{
  "d_mlp": 896,
  "vocab_size": 4096,
  "rope_fraction": 1.0,
  "qk_norm": true,
  "init": "uniform",
  "init_std_o": 0.0,
  "init_std_up": 0.0477,
  "optimizer": "muon",
  "weight_decay": 0.013,
  "schedule": "wsd",
  "final_lr_fraction": 0.0,
  "batch_tokens": 32768,
  "seq_len": 2048,
  "steps": 4191
}
MLP neurons of a small language model. Each row is named by its layer, matrix (up: input weights) and neuron, and shows model dimensions 314-441. Each number is 128 + 24 x the weight over its row's rms, rounded and kept within 0 to 255.
A block is one neuron, or neurons of one layer that tend to fire together. Before each block is what it responds to, as a language model described it from the Wikipedia text at the highest values.

Description: The apostrophe in possessive 's after nouns and names, as in school's, Carter's, women's; weaker on mid-word pieces like ed, act.
L5.up145 [ 97 126 128 129 119 163 186 126 105 118 104 116 110 150 125 116 163 148 152 107  99 143 145  69 120 147 118 182 162 133 170  99 125 137 127 123 159 106 102 133  77 103 139 108 133  86 127 126 152 130 113 131 119 141 117 119 130 100 150  62 131 114 101 125 106 169 112  79 142 107 137 111 136 140 123 114 148 143 170 123 117 140 115 155 159 117  91 125 102 114  73 127 117 152  95 110 107 154 109 115 128 147 136 133 107 139 126 111 110 101 175 156 128  86 137 131  99 106 129 114 122 141 155 123  79 115 110 135]
L5.up348 [145 104 136 143  96 150 163 123 134 121 162 133 193 127 167 108 130 130 138 142 123 149 141 100 141 133 132 126 114  81 144  92 126 142 100  99 114 125 143 139 114 125  88 161 107 107  83 118  86 138 128 118 150 135 111 117 120 145  96 127 117 106 149 102 116 122 115 155 123 125  92 110 141  83 108 110  85 125 120  68 102 124 145 108 128 207 152 142  61 129 106 107 110  80 144 119 122 134 138 131 121 164 151 153 128 150 127 124 126 120  91 124 167 103 148 140 156 131 114 169 116 172 126 143 124  92 119 106]
L5.up360 [148 164  82 165 157 161 149 107  94  98  92 117  89 140  92 160 150 148 158 128 135 150 111 156 129 133 114 118  73 124 132 165 126 157 131 109 165  96 107 122  92  73 119 127 157  97 134  84 121 143 107 141 158 131 177  92 123 115 116 137 163 167 140 148 165 115  98 117 140 110 124 110 119 153 122 119 134 138 133 100 165 155  85 135 135 173 148  98 138 107 115  96 110 115 164 128 162  94 137 178 128 130 121 142 161 130 139 122 158 117 193 129 138 107 134 140 169 125 150 145 159 145 115 140 130 152 134  77]
L5.up494 [145 103 152 137 119 123 143 125 117 147 142 141  94 128 101 145 117 127 145  89 139 120 105  99 143 141 150 118 158 138 141 107  95  77 152 188  94 144 140 139 104 125 105  77 114 107  86 107 142 177  97 140 126 131 110 112 157 154 121 120 146 133 141 109 146 176 120 142 127 131 144 136 141  80 112 100 156 126 153 148 177 122 113 167 124 122 126 126 136  91 125 103 110 105 142 100 154 100 115 133 132  92 128 108  89 151  85 191 136 129 157 134 112 125 127 117  98 144 120 106 105 186 172 152  95 125 122 127]

Description: Present-tense verb endings in plot or description prose (starts, becomes, is), plus digits like 3 and 199 in track lists, durations and years.
L2.up117 [153 136 121 124 101 135 169 124 166 137 120 110 140 133 119 120 149 154 121 133  76 154 150 135 115 139  85 125 129  90  75 164 115 153 109 113 119 143 157 113 170 151 130 128 106 136 131 110  68 145 147 102 131 116 143 100 135 182 146  93 144 105 134 135 140 120 144 109 162 111 112 115 128 149 108 126 134 113 119 135 112 117 162 205 145 144 132 175 105 105  74 160 136 102  90 151 145 126 132 138 117 161 171  98 181 126 166 159 123 137 151 172 124 125 120 170 102 155 138 181 164 146 167 153 119 131 166 107]
L2.up243 [161 159 115 142 166  97 116 151 152 134  88 180 136 117 123  92 110 138 113 153 167 124 125 102 117  82 179 124 145  92 148 112 152 140 160 135 112 145  87 126 140 142 102 140 157 124 155 115 128 163 141 124 143 127 168 117 130 147 129  73 119  92  95 124 156  85 116 113 127  94 145 114 159 134 109 143 104 143 120 145 121 137  90 124  84  80 133 141 118 138  93 124 110 117 102 144 142 130  74 127 150 118 160 111 114 122 120 156 121 135 181 127 110  94  88 158 131 162 137 134 175 145  87 140 147 159 147 154]
L2.up295 [126 157  98  81 134 115 130 125 115  98 115 160 105  81 220 136  74 139 130 153 133 125 131 106 120 143 118 113 100 129 131 109 125 136 139 124  91 151 120  84  96 122  80 129  88 126 178  87 127 122 139  96 133  95 110 167  97 129 133 114 169 102 130 125 140 142 172 152 158 102 137 133 133 125 151 104 101 113 145 166 175 145 113 107 172 150 114  99 139 120 101 159  79 137 118 101 130 117 176 144 156 142 144 101 100 128  90 150 126 134 142  94 143 143 146 172 149 155 118  91  98 134 167 100 118 126 111 111]
L2.up298 [119 124 161 138 102 119 166  95  89 156 119 108 136  78 128 148 104 103 145 127  92 106 103  82  79 132 150 160 140 145 145 175  93 144 141 114 120 129  91  80 168 117 134 115 142 145 101 148  73 165  87 117  68 126 109 153 133 108 125 116 133 102 102 122 139 160  88 119 107 127 141 129 105 146 132 122 117 140 157 137 134 130 112 144  88 182 133  94 132 108 130 104 114 136 125 155  74  88 123 113 153 108 114 121 124 138 135 136 109 144 154 111 127 110 141 165 166 133 158 140 162 113 116 123 146 123 115 152]
L2.up335 [119 144 118 130 158 129 164  91 163 126 108  99 104 100 141 151 107 161 150 181 109 150  88 135  50 128 123 141 105 126 151 148  99 149 120 123 129 155 140 132 134 145  90 127 125 148 154 133  68 106 151  96 143 143 108 123 131 121 130 158 111 152 131 107 115 138 119  84  93 137 116 139 154 142 168 106 138 132 114 167 116 119 131 127 132 157 111 133 142 115 109 101 132 123 138 138 132 110 137 121 144 160 148 174 113 134 123 132 139 143 108 114 139 122 123 162  90 118  94 135 115 118 139 144 146 115 144 144]
L2.up430 [169 110 108 134 120  91  84 119 156 111 121 116  86 154  96 105 127 131 137 103 124  82 122  54 112 152  88 136 123 101 118 131 150 139 167 159 108 100 167 161 118 161 122 131 109 137 122  82 110 168 139 155 166 110 109 136 106  99 157 124 134 125 104 106 124 113 100 115 170 127  96 109 122 165 133 141 125 142 122 166  94 129 112 119 139 117 105 134  84 135 115 149 170 135 162 190 116 155 142 116  98 152 112  94 122 162 151 130 152 107 133 156 104 144 117 140 112 178 125 134 108 131 116 107 117 162 122 138]
L2.up852 [160 113 152 124 133 125 144 112 131 123 108 127 161 164 142 156 126 120 139 136 131 130 117 156 122 134 114 133 122 142 139 126 139  98  94  77  93 129 159 124 144 140 108 126  58 117 129 118 146 105 134 147 139 124 171 106 132 112 136 114 115  89 108 168 144 177 186 126 109 129 183 145 125 120 137 118 133 104 150 171 100 136 129 139  89 152  75 106 108 155 102  69 153  85  71 105 148 131 137  88 114 151 170 119 120 159 123 102  85 161 111 114 166 144 160 125 133 148 117 133 138 169 111 150 139 133  79 106]
L2.up871 [143 149 130  91 104 159 175 131 113 110 136 126 134 142 131 132  97 128 165 173 142  88 113 132 108 127 132 157 170 122 130 132 109 155 152 128 130 135 111 103 170 147 136  99 119 145 111  78  83 138 132 112 133 140 137 121 127 159  99 132 131 139 126 103 125 121 124 130 126 132 160 105 120 102 141 149 146  84 114 159  95 139 168 147  90 110 100 134 110 157  68 114 144  87 106 117 136  99 175 103 105 121 190 118 142 127 121 112 121 155  95 170 165 101 111 132 143 113 110 115 150 115 107 127 123 154 164  81]

Description: Forms of "be" (is, was, been, be) right after a sentence subject, often a demonstrative or pronoun, as in "this nomination was", "which is", "has been".
L5.up37 [150 133 122 146 147 108 184 117  96 104  93 132 105 150 128 133  98 144 134 136 112 137 148  97 129 150 148 110 129 126 117 149 111 112 159 135  85 115 134 126 129 118 132 148 129 129 134  79 132 142 106 129 118 127 136 168 113 130 110 119  98 119 135 106  86  78 157 100 157 112 163 185 148 138 142 153 110 107 136 125 119 101 103 131 120 129 119 133 138 118 116 141 106 147 133 134 101 128 126 155 110 120  92 139 147  95  67 153 142 140 148 113 131 119 122 114 145 144 152 108 173 138 135  93 117  96 182 132]
L5.up316 [130 127 120 155 143 169  90  85 106 134  93 107 121 140 160 116 164 179 126 115 118 156 130 131 142 123 119 138 116 150 136 147 153 123 128 127 131 166 123 157 128 123 154  99 106 107 148 126 155 127 141  93 144  90 148 118 132 167 119 130 132 128 142 130 106 106 135 121 157  89 113 139 123 166 111  95 110 107 111 127 124 128  79 119  78 113 136 122 170  84 137  90 130 137 176 140  98 122 104 147  80 142  87 123 154  91 128 161 119 114 102 127 136 128  95 120 141 184 124 114 117 118  72 124  75 124 109 124]
L5.up411 [162 137 116 132 112 154 149 123 143 141 129  85 133 109 147  77 132 120 135 111 108 131  95 124 150 165 106 126 128 120  97  67 141 139 153 106 105 127 131 112 106 142 137 127 118 115 115 146 140 131 157  94 123 132 147 114 139 145 112 125  90 166 169  85 132 106 127 145 123 143 124 178 183 115 101 153 113 128 168 104 142 208 153  97 127  92  92 137 153 117 122 162 160 155 124 107  86 134  68 107 107 151 156 110 135 126 152 151 115 139 135 143  89 153 115 195 122 150 128 106 155 110 125 142 127 140 156 137]
L5.up703 [164 102  99 126 111 148 164  90 159 179 116 145 110 127 157 100 137 107 176 126 121 134 100 127 159 107 108 113 149 109 165  90 126 142 102 117 119 147 129 143 154 167 113 135 114 125  64 159 104 148 155 101 167 101 158 136 136 124 124 176 130 135 142 140 119 121 162 122 161 109 160 169 183 141 136 127 101 115 147 100 131 152 141 133  91 148 110 130 113 128  87 142 147 172 115 105 117 117 143 141 120 138 114 121 163  90 103 129 105 148 128 106 136 106 114 111 127 126 154 129 134 128  88 139  73 154 157 133]

Description: Short final word pieces that complete a multi-piece name or word, often in tables, such as Mans-on, Arkans-as, Cornw-all, the 's of possessives.
L3.up210 [150 124 125 160 113 115 125 122 124 143 112 152 114 137  96 130 106 119 135  93  98 118 119 140 130  92 117 131 125 132 159  78 141 166  96  98 108 120 154 118  75 136  87 108 116 136 107 176 127 146 108  85 163  80 114 146 126 100 101 121 112 119 162 133 144 134 121 115 151 107 118 118 134 162 116  89 100 110  77 116 168 132 132 103  78  98 154 154 155 120 134 141 173 129 135 122 134 147 121 102 179 118 138 160 146 126 192 123 138 136 111 124 141 112 153  80 105 168 137 129 115 101 103  87 128 113 143 145]
L3.up476 [114 104 114 128 154 123  89 104  89 132 141 131 137 130 109 116 157 116  83 138 104  78 139  58 119 131 102 129  94 116 116 131  98  92 126 103 122 129 130 144 118  74 142 150  69 100 145 158 170 117 115 107 153 166 146 119 145 131  83 102 108  97 154 126 115 147 154 139 115 163 142 155  96 166 131  97 178 141 137 117 104 115 127 105  92 161 128 180  78 148 123 152 109 134 166 162 134 146  87 116 101 150 117 149 113 122 169 119 174 139 127 133 118 129  79 139 132 187 131 103 154 192 140 162 153 132 155  92]

Description: Subject pronouns or nouns ending a clause's subject just before its verb, e.g. it (melted), she (knew), they (attacked), the building (was).
L5.up56 [135 108 135 148 162 109 134 130 168 113  72 145 126 152 148 114  90 141 180 112 125 117 142 183 142 116  99 161 123 158 106  92 111 110 150 195 154 122  94 119 134 144 144 157 109 153 144  99 100 136 113 100 135 159 126 136 179 125  73 140 129 135 115 101 115 175 131 119 157 127 137 136 156 144 125 105 133  85 105 157 144 153 156 136 113 126 104 126 113 117 121 118 174 181 158 103 180 117 119 103 139 162 122 163 162 112 135 124 126  96 105 132 124 155 113 139 128  80 116 148  94 141 104  95 108 121  92 126]
L5.up512 [130 135 168 128 128 138 181 136 119 108 144  90 155 136 138 127 145 123 121 106  99 134 109 114 116 119 132  96 163 151 140 169 114 172 128 132 128  55 110 156 155 129 117 138 145 126  83 157 127 138 136 133 119 136 128 117 104 135 188 120 132 163 116  96 129 156 112 116  88 117 158 154 118 125 140 106 179 121 129  73 189 159 150 168 147 158  95 145 117 118 156 146 111 151 115 115 129 116 116 124 111 112 136 117 113 135 138 112 182 112  96 114 134 149 137  97 143  76 130 132  95 138 101 119 125 125 114 144]
L5.up535 [139 137 162 123 104 123 135 155  99 132  99 121  84 166 140 150 108 116 140 115 168 184 124 128 127 103 110  95 139 140 143  87 137 144 150 129 107 114 115 130 143 165 136 113 129 120 146 148 144 123 116 155 147 115 133 111 115 146 131 115 113 154  78 122 159 173 120 121 128 121 165 108 119 130 136 133 148 124 135 120 119 164 147 135  95  76 118 154 130 114 123 102 134  92 107 138 139  97 113 173 140 103 144 122 124 143 127 120 130 112 124 116 140 128 106 137 137 125 141 118  84 147 122 142 116  83 132  52]
L5.up791 [124 149 142 115 100 164 164 152 135 121 127 137 119 123 143 131 112 132 112 117 122 153 131 138 128 177 123 127 131 184 108 111 153 109 117 154 111  91 148 173 134 122 118 172 131 102  75 159 137 148 131 147  95 156 120 143 108 157 149 104  77 141  83 103 140 156 129 123  98 106 126 180  84  99 153 100 165 115 163  99 147 150 139 147 116 128 116 144 106 121 182  94  73 146 104 148 121 147 136 142 150 140 110  99 117 147  88 122 128 113  91 118 152 154 142 132 101  67 139 138 118 117 104 147 112 138 102 122]

Description: Mostly the possessive apostrophe after a name or noun (women's, Elena's, Ryan's), plus word-initial re/ren pieces in renamed, renowned, re-establish.
L2.up205 [136 133 131 176 122 132 155 149 105 119 127 140 138 136 137  87 150 124 146 116  96 181 130  92 120 128 122 112 153 146 130 143 136 136 122 106 105 140 119 143 148 159 129  83 115 134 137 156 113 111  75 135 100  93 127 129 126 144 165 118  93 140 121 130  91 197  86 133 108 145 101 128 140 119 143 158 155  98 141 167 151 124 130 146 100 128 135 125 104  83 112 107 122 128 129 119 123 130 137 136 106 117  98 143 124 166 136 141 137 141 125 121 130 138 149  81 144 166 109 185 141 119 107 131 165 142 123 107]
L2.up314 [131 152 141 123  91 152 134 120 139  84 132 111 108 199 113  95 117 118 152 153 122 132 123 115 192 153 148 139 170  96 146 111 122 141 110 132 120 128 156 146  91 135  83 103 116 146  81 119 123 126 188 124 154 133 153 100 166 168 141 134 138 129 113 170 130 124 129 129  81 137 109 100 136 152  77 110  83 154  92 121 122  85 134 103 134 109 116 113 138 127 152 116  86 109 133 122 128 116 119 149  90 121 172 106 108 113 116 123 146 113 126 142 116  92 127 117 130  86 129 125 134 122 130 129  75 153 164 133]
L2.up364 [133 108 140  89 141 107  78 124 140 132 151 138 140 119 140 125 161 122 162 149  88 157 142  92 165 151 112  76 124 116 168 129 106 106 130 132  77 104 147  73 122  88  86 114 109 148 164 136 115 130 133 103  83 137 134 104 129 172 137 107 168 101 115 135 111 143  91  93  99 107 150 140 149 159 123 159 127 165 110 151 166 167 159  93  79 119 117 162 141 143 106 171 115 124 161 121 129 121 114 152 113 159  96 110 139  93 104 139 110 118 121 151 126 124 133  98 112 156 111 151  92 126 133 109 111 155  91 147]
L2.up434 [156  93  85 139  91 121 120 159 152  82  39 126 115 156 106 115 123 154 166 106  95 140 145 136 158 132 102 120 177  81 152 127 130 137 139 100 117 119 122 152 123 142 128 129 136 127 100 180 146 147  98 143 105 104 133 119 118 134 134 128 143 139  96 107 142 161 158 147 131 151 137  94 127 182  99 119 138 141  93 156 114 109 136 139 126 128 163  95 132  86 145 189  96 139 149 140  78 107  83 141  90 107 143 127  73 118 115  86 115 115 152 122 154 131 134 130 117 176 119 131 139 104 165 132  66 131 139 136]
L2.up578 [137 126 113 131 140 102  79  92 159 126 110  67 152 137  96 155 110 116 155 138 111 125 161  47 147 168 136  80  95 134 143 114 139 142 133 107 127 130 144 128 112 117 150 142 120 139 134 111 133 172  90 131 144 104 117  92 153 103 157 170 130 116 127 125  98 113 110 144 110 144 162 190  58 127 156 154 148 145 152 133 114 148 165 136 129  68 134 114 100 121 145 131 131 163 153 144 107 118 153 150 166 125 104 125 151 137 156 112 100 119 135 174 113 118 118  94 125 134 167 137 107 147  94 112 106 109 128  94]
L2.up611 [109 107 155 111 143  63 149 167 146 147 161 156 122 117 107 133 171 101 163 150  76 136 147 130  97 149 130  93 108 130 126  70 157 152 141 133 138 153 146 138 122 101 126  94 126 103 106  87 161  98 120 147 121 107 100 128 145 138 147 113 146 130  95 173 130 150 158 156 134 136  90 127 161 104 147 122 183  91 189 125 164  84 107 137 111 154  99 168 125 116 134 130 142 131 150 142 133 117 122 138 119 108 130 125 148 140 120 107 146 102 155 139 115 116 148 131 136 126 131 121 117 124 128 152  98 117  88 127]
L2.up722 [114 117 117 167 124 129 186 128 136 147  80 169 107  87 149 112 114 133 108 135 165 110  71 147 135 137 148 106 147 114 117 135 148 151 144 172 141 159 152  93 107 150 125 146  85 112 165 137 121 140 114 119 142 115 119 103 120 121 148 132 135 103 124 155 128 120 123 115 111 142 118  98  83 120 114 124 152  73 146 163 134 139 158 135 121 122 155 144 115 111 136 146 126 180 162 138 153 145 124 131 191 119 121  93 127 137 111 119 192 129  81 140 153  94 167 108 138 146 127 131 112 120 120 155 145 142  96 146]
L2.up740 [143 106 130 122 117  80 104 105  84  82 140 128 108 167 140 129 145 143 103 132 111 141 154 107 125 157 160 190 170  83 118 152 169 146 106 153 163 123  96 156  88 150 143 105  90 127 130 118 148 167 121 131 132 120 144 113 122 110  86 113 100 144 153 173 123 117  90 115 125 105 140  77 156 136 110 164  75 112 101 119 164 163 118 112 157 137 120 149 162 135 167 137 133 129 152 124 120 104  88  97  80 137 120 116 113  85 156 117 167 142 118 114 124 139 112  97 143 186 123 127 117 126 157 105  94 116 146 168]

Description: Forms of make (made, make) and auxiliary or main have/has/had, mostly mid-sentence before been or an object, such as have been made, has been found, made up of.
L2.up51 [ 76  89  90 146 125 128 120 135  64 130 147 142 119 156 100 117 108 187 179 168 141 123 150 117 115 135 133 116 163 116 135 145 124 126 137  84 166 119 149 118 116 102 132 179  97 143 149 149 123 109 160 183 135 146 132 118 171 100 115 107 145 103 104 120 126  97 105 126 150 116  95 164 144 151 123 111 143 122 106 122 178 155 115  72 143 151 106 113 140 130 142  98 157 147 111 126 117 135 144 128  92 127 123 142 129  93 136 156 138 114  85 133 133 152 142 109 155  98 128 107  88 181 100  84 157 119 139 181]
L2.up202 [106 125 183 129  93 116 113 147 105 115 146 143  80 169 109 138 105 133 145 173 106 128 173 137 127 129 148 148 125 118 170 114  96 149 169 106 172 145 150 145  93 151 144 117 108 158 118 135 124 139 173  88 139 148 147 135 158 150 155 142 122  97 153 153 101 137 120  93 155 113 125 116 115 127 165 121 142 135 123 108 179 110 121 144 107 139 135 138 159 134 178 137 145 141 146  73 158 147 145 126 138 122 129 146 129 128 130 104 113 111 116 119 179 102  93 133 159  90 138 141 193 115 102 121 143 176 128 111]
L2.up471 [141 101 113 153 121 145 153 127 130 122 142 155 108 122 141 146 116 119  98 109 132 151 149 147 169 147 110 140 118 118 123 112 177 103 153 112 134 165 132 180  66 123 173 106 135 132 110 139 174  97 125 105  90 119 147 130 119 154 127 144  95 137 126 148 144 106 161 112 164 132  85 141 131 109 108 120 107 105 147 113 156  78 114 119 148 102 141 178  79 143 122  73 139 167 147 128 109 106 118 149 154 191 122 118 123 114 106  84 152 160 126 121 140 158 114 123 121 182 120 137 123 116 146 147 108  71 128  99]
L2.up490 [128 112 151 125 171 137 158 158 146 122 127 147 131 152 157 152 117 156  94 120 132 139 137 153 102 117 181 145 100  83 113 172 115 128 141 189  98 131 164 153 152 166 142 155 151 150  74 157 120 109 158 122  77 136 142 106 122 128 133 104  66 132  95 128 115 116 111  91 104 123 126  93 135 125 114 129 129 106 112 210 135 144 119  90 146 184 131 165 126 103 154 104 165 131 134 138 124 155  92 109 124 170 158 152 152 132 142 124 163 159 116  99 137 106 130 101 108  61 116 134 155 151 156 106 134 124 135 102]
L2.up525 [126 107 120 144 138 144 102 160 153 130 137 111 129 108 122 126 155  70 149 134 147 128 119 151  76 123 153 129 130 100 118 122 128 135 111 137 177 125 123 157  95 118 109 123 122 141 112 169 114 114 157 155 170 152 145 129 138 128 156 100 125 104 109 139 156  99 137  83 112 118 142 184 143 101 114 107 134  93 114  99 127 114 163 143 107 118 136 115 131 137 125 158  70 127 163 157 151 128 130 143  75  96 133 147 117 118 158 110 155 148 106 148 145  93 157 127 121 121 124 113  71 128 151 157 141 141 127 145]
L2.up669 [122 108 141  97 170 103 119 138 137 111 140 110 117 144 137 152 137 160 103 126  90 146 111 121 179  92 142 120 132 134 135 105 113 166 139 120 123 130  69 118  62 116 107  92 137 126  95 121 162 147 145 132  91 100 129 154 171 143  94  89 145 136 173  95 139  70 118 102 125 111 107 153 128 101 137 101 152 122 113 142 139 141 129  94 108 126 155 152 139 110 167 147 132 187 163 138 159 122 159 127 159 143 161  95 160 122 124 118 132 133  86 131 144  97 110 127 158  95 117 115 137 120  91 127 109 103 140 147]
L2.up750 [ 97 138 164 161 105 179  89 141  91 135  92 130 141 101 106 153 135 132 132 127 116 117 114 102 139 130 150 137 101 162 150 122 135 147  76 147 168  88 105 154 142 169 110 121  87 121 136 110 125 146 114 174 126 162 146 158 154 120 180 128  83 140 102 132 121 108 148 124 155 137 146 128 136 125 139 151 117 109 124 109 138 134 130 110 132 152 136 113 123 114 110 114 113 108 124  89  72 128 136 111 143 124  89 122 112 127 134 118  91 172 144 129 159 126 136 111 155 146 152 129 115 146 110 114 147 114 121 130]
L2.up872 [ 73 146 108 113 115 135 108 124 122 117 148 151 135 168  86 134 138 154  70 138 117 130  89 142 125 109 162 128 145 108 131 132 112 116  82 100 120 114 187 126 115 159  93 139 116 126 128 155 130 117 159 142 109 100 148 141 155 119 121 131 100  96 137 136  98 134 126 132 149 115 126 120 132 141 123 109 125  79 109 134 178 137  84 141 115 161 111 137 111 151 118 167 141 140 145 154  92  58 119 158  86  96 127 116 116 120 105 103 133 113 105 150 129 157 126 107 136  77 166  94 134 129 140 161 143 127 149 142]

Description: Inflectional endings of verbs and verb-like nouns, and auxiliaries like is/do, usually just before "to" or an object: attempts, decides, goes, is.
L3.up153 [127 114 157 122 135  95 130 131 117 133 138 152 128 107 150 201 160 121 164 123 123 129 118 155 134 119 137 144 130 117 136 138 122 201 145 167  67 121 124 167 155  85 147 133 107 114 118 212 136 127 142 158 117 167 159 134 133 157 136 124 145 155 127  84 177 134 124 154 131 157 149 160 121  86 159 108 129 125 134 115 105 124 130 170  92 142 111 122 141  77  95 122 119 128 130  98 159 145 108 189 112  98 119 115 140  94 161 150 128 114  84  91 155 132 127  85 111  98 124 141 100 117 152 111  84 112 109 123]
L3.up167 [123 120 139 100 125 119 120 133 139 160 149 121 112 145 165 134 180 129 140  94 177 122 156 143 141 119 132 131 146 119  95 130  74 167  86 139 132 120  90  70 164 120 130 123 134 107 129 139 126 127 127 132 130 139 145 122 170 169 141 113  88 123 155 120 126  96 160 161 141 162 169 144  98 119 161 156 151  96 130  83 107 140 138 158 134 121 131 117 154 123 101 122 107  83 153  96  93 117 115 127 136 148 129 133 152  77 123 113 146 154 146 106 117 125 127  98 120 119 178 146 127 129 124 108 124 143 141 149]

Description: Mainly the seconds mark ″ in longitude coordinates just before W/E; also auxiliary has/had/have and "there" before a verb (has been, there was).
L3.up725 [ 96 106 127 118 165 154 120 198 132 100 127 139  94 102 126 135  98 116 128 122 127 183 114  88 134 125 106 143 162 103 118 110 139 103 120 131 110 109  99 144 119 142 145 132  80 128  53 116 111 143 144 133 145 153 144 153 124 132 128 136 142 102 125 139 157 140 111 121 153 104 111 196 150  95 156 143 118 155 133 172 135 104 128 116 143 121  74 145 126 139 158 119 101 161 168 131 135 107 122 147 132 113 100 156 142 127 129 146 101 115 181 110 121 130  96 150 130 125 151 112 127 100 146 149 157 116 121 104]
L3.up821 [124 140 132 155 140 146 158  86 102 122 101  86 120 128 132 149  70  71 118 133 129  81 133 133 135 159 139 138  99  73 106 108 104  89 130  97 132 170 145 145 131 174 131 126 134 111 150 102  78 122 144 139 121 135 116 136 134 146 154 121 121  95 138 122 147 122 106 148 150 121 124 147 135 145 151 123 107 133 161 162 161  94 142 104 135 121 135 154  84 107 132 152 125 144 137  75 152 125 131  93 180 122 130 128 104 105 132 131  88 144 158 185 129  96 125 115 128 119 162 115 136  94 139 130 161 137 123 147]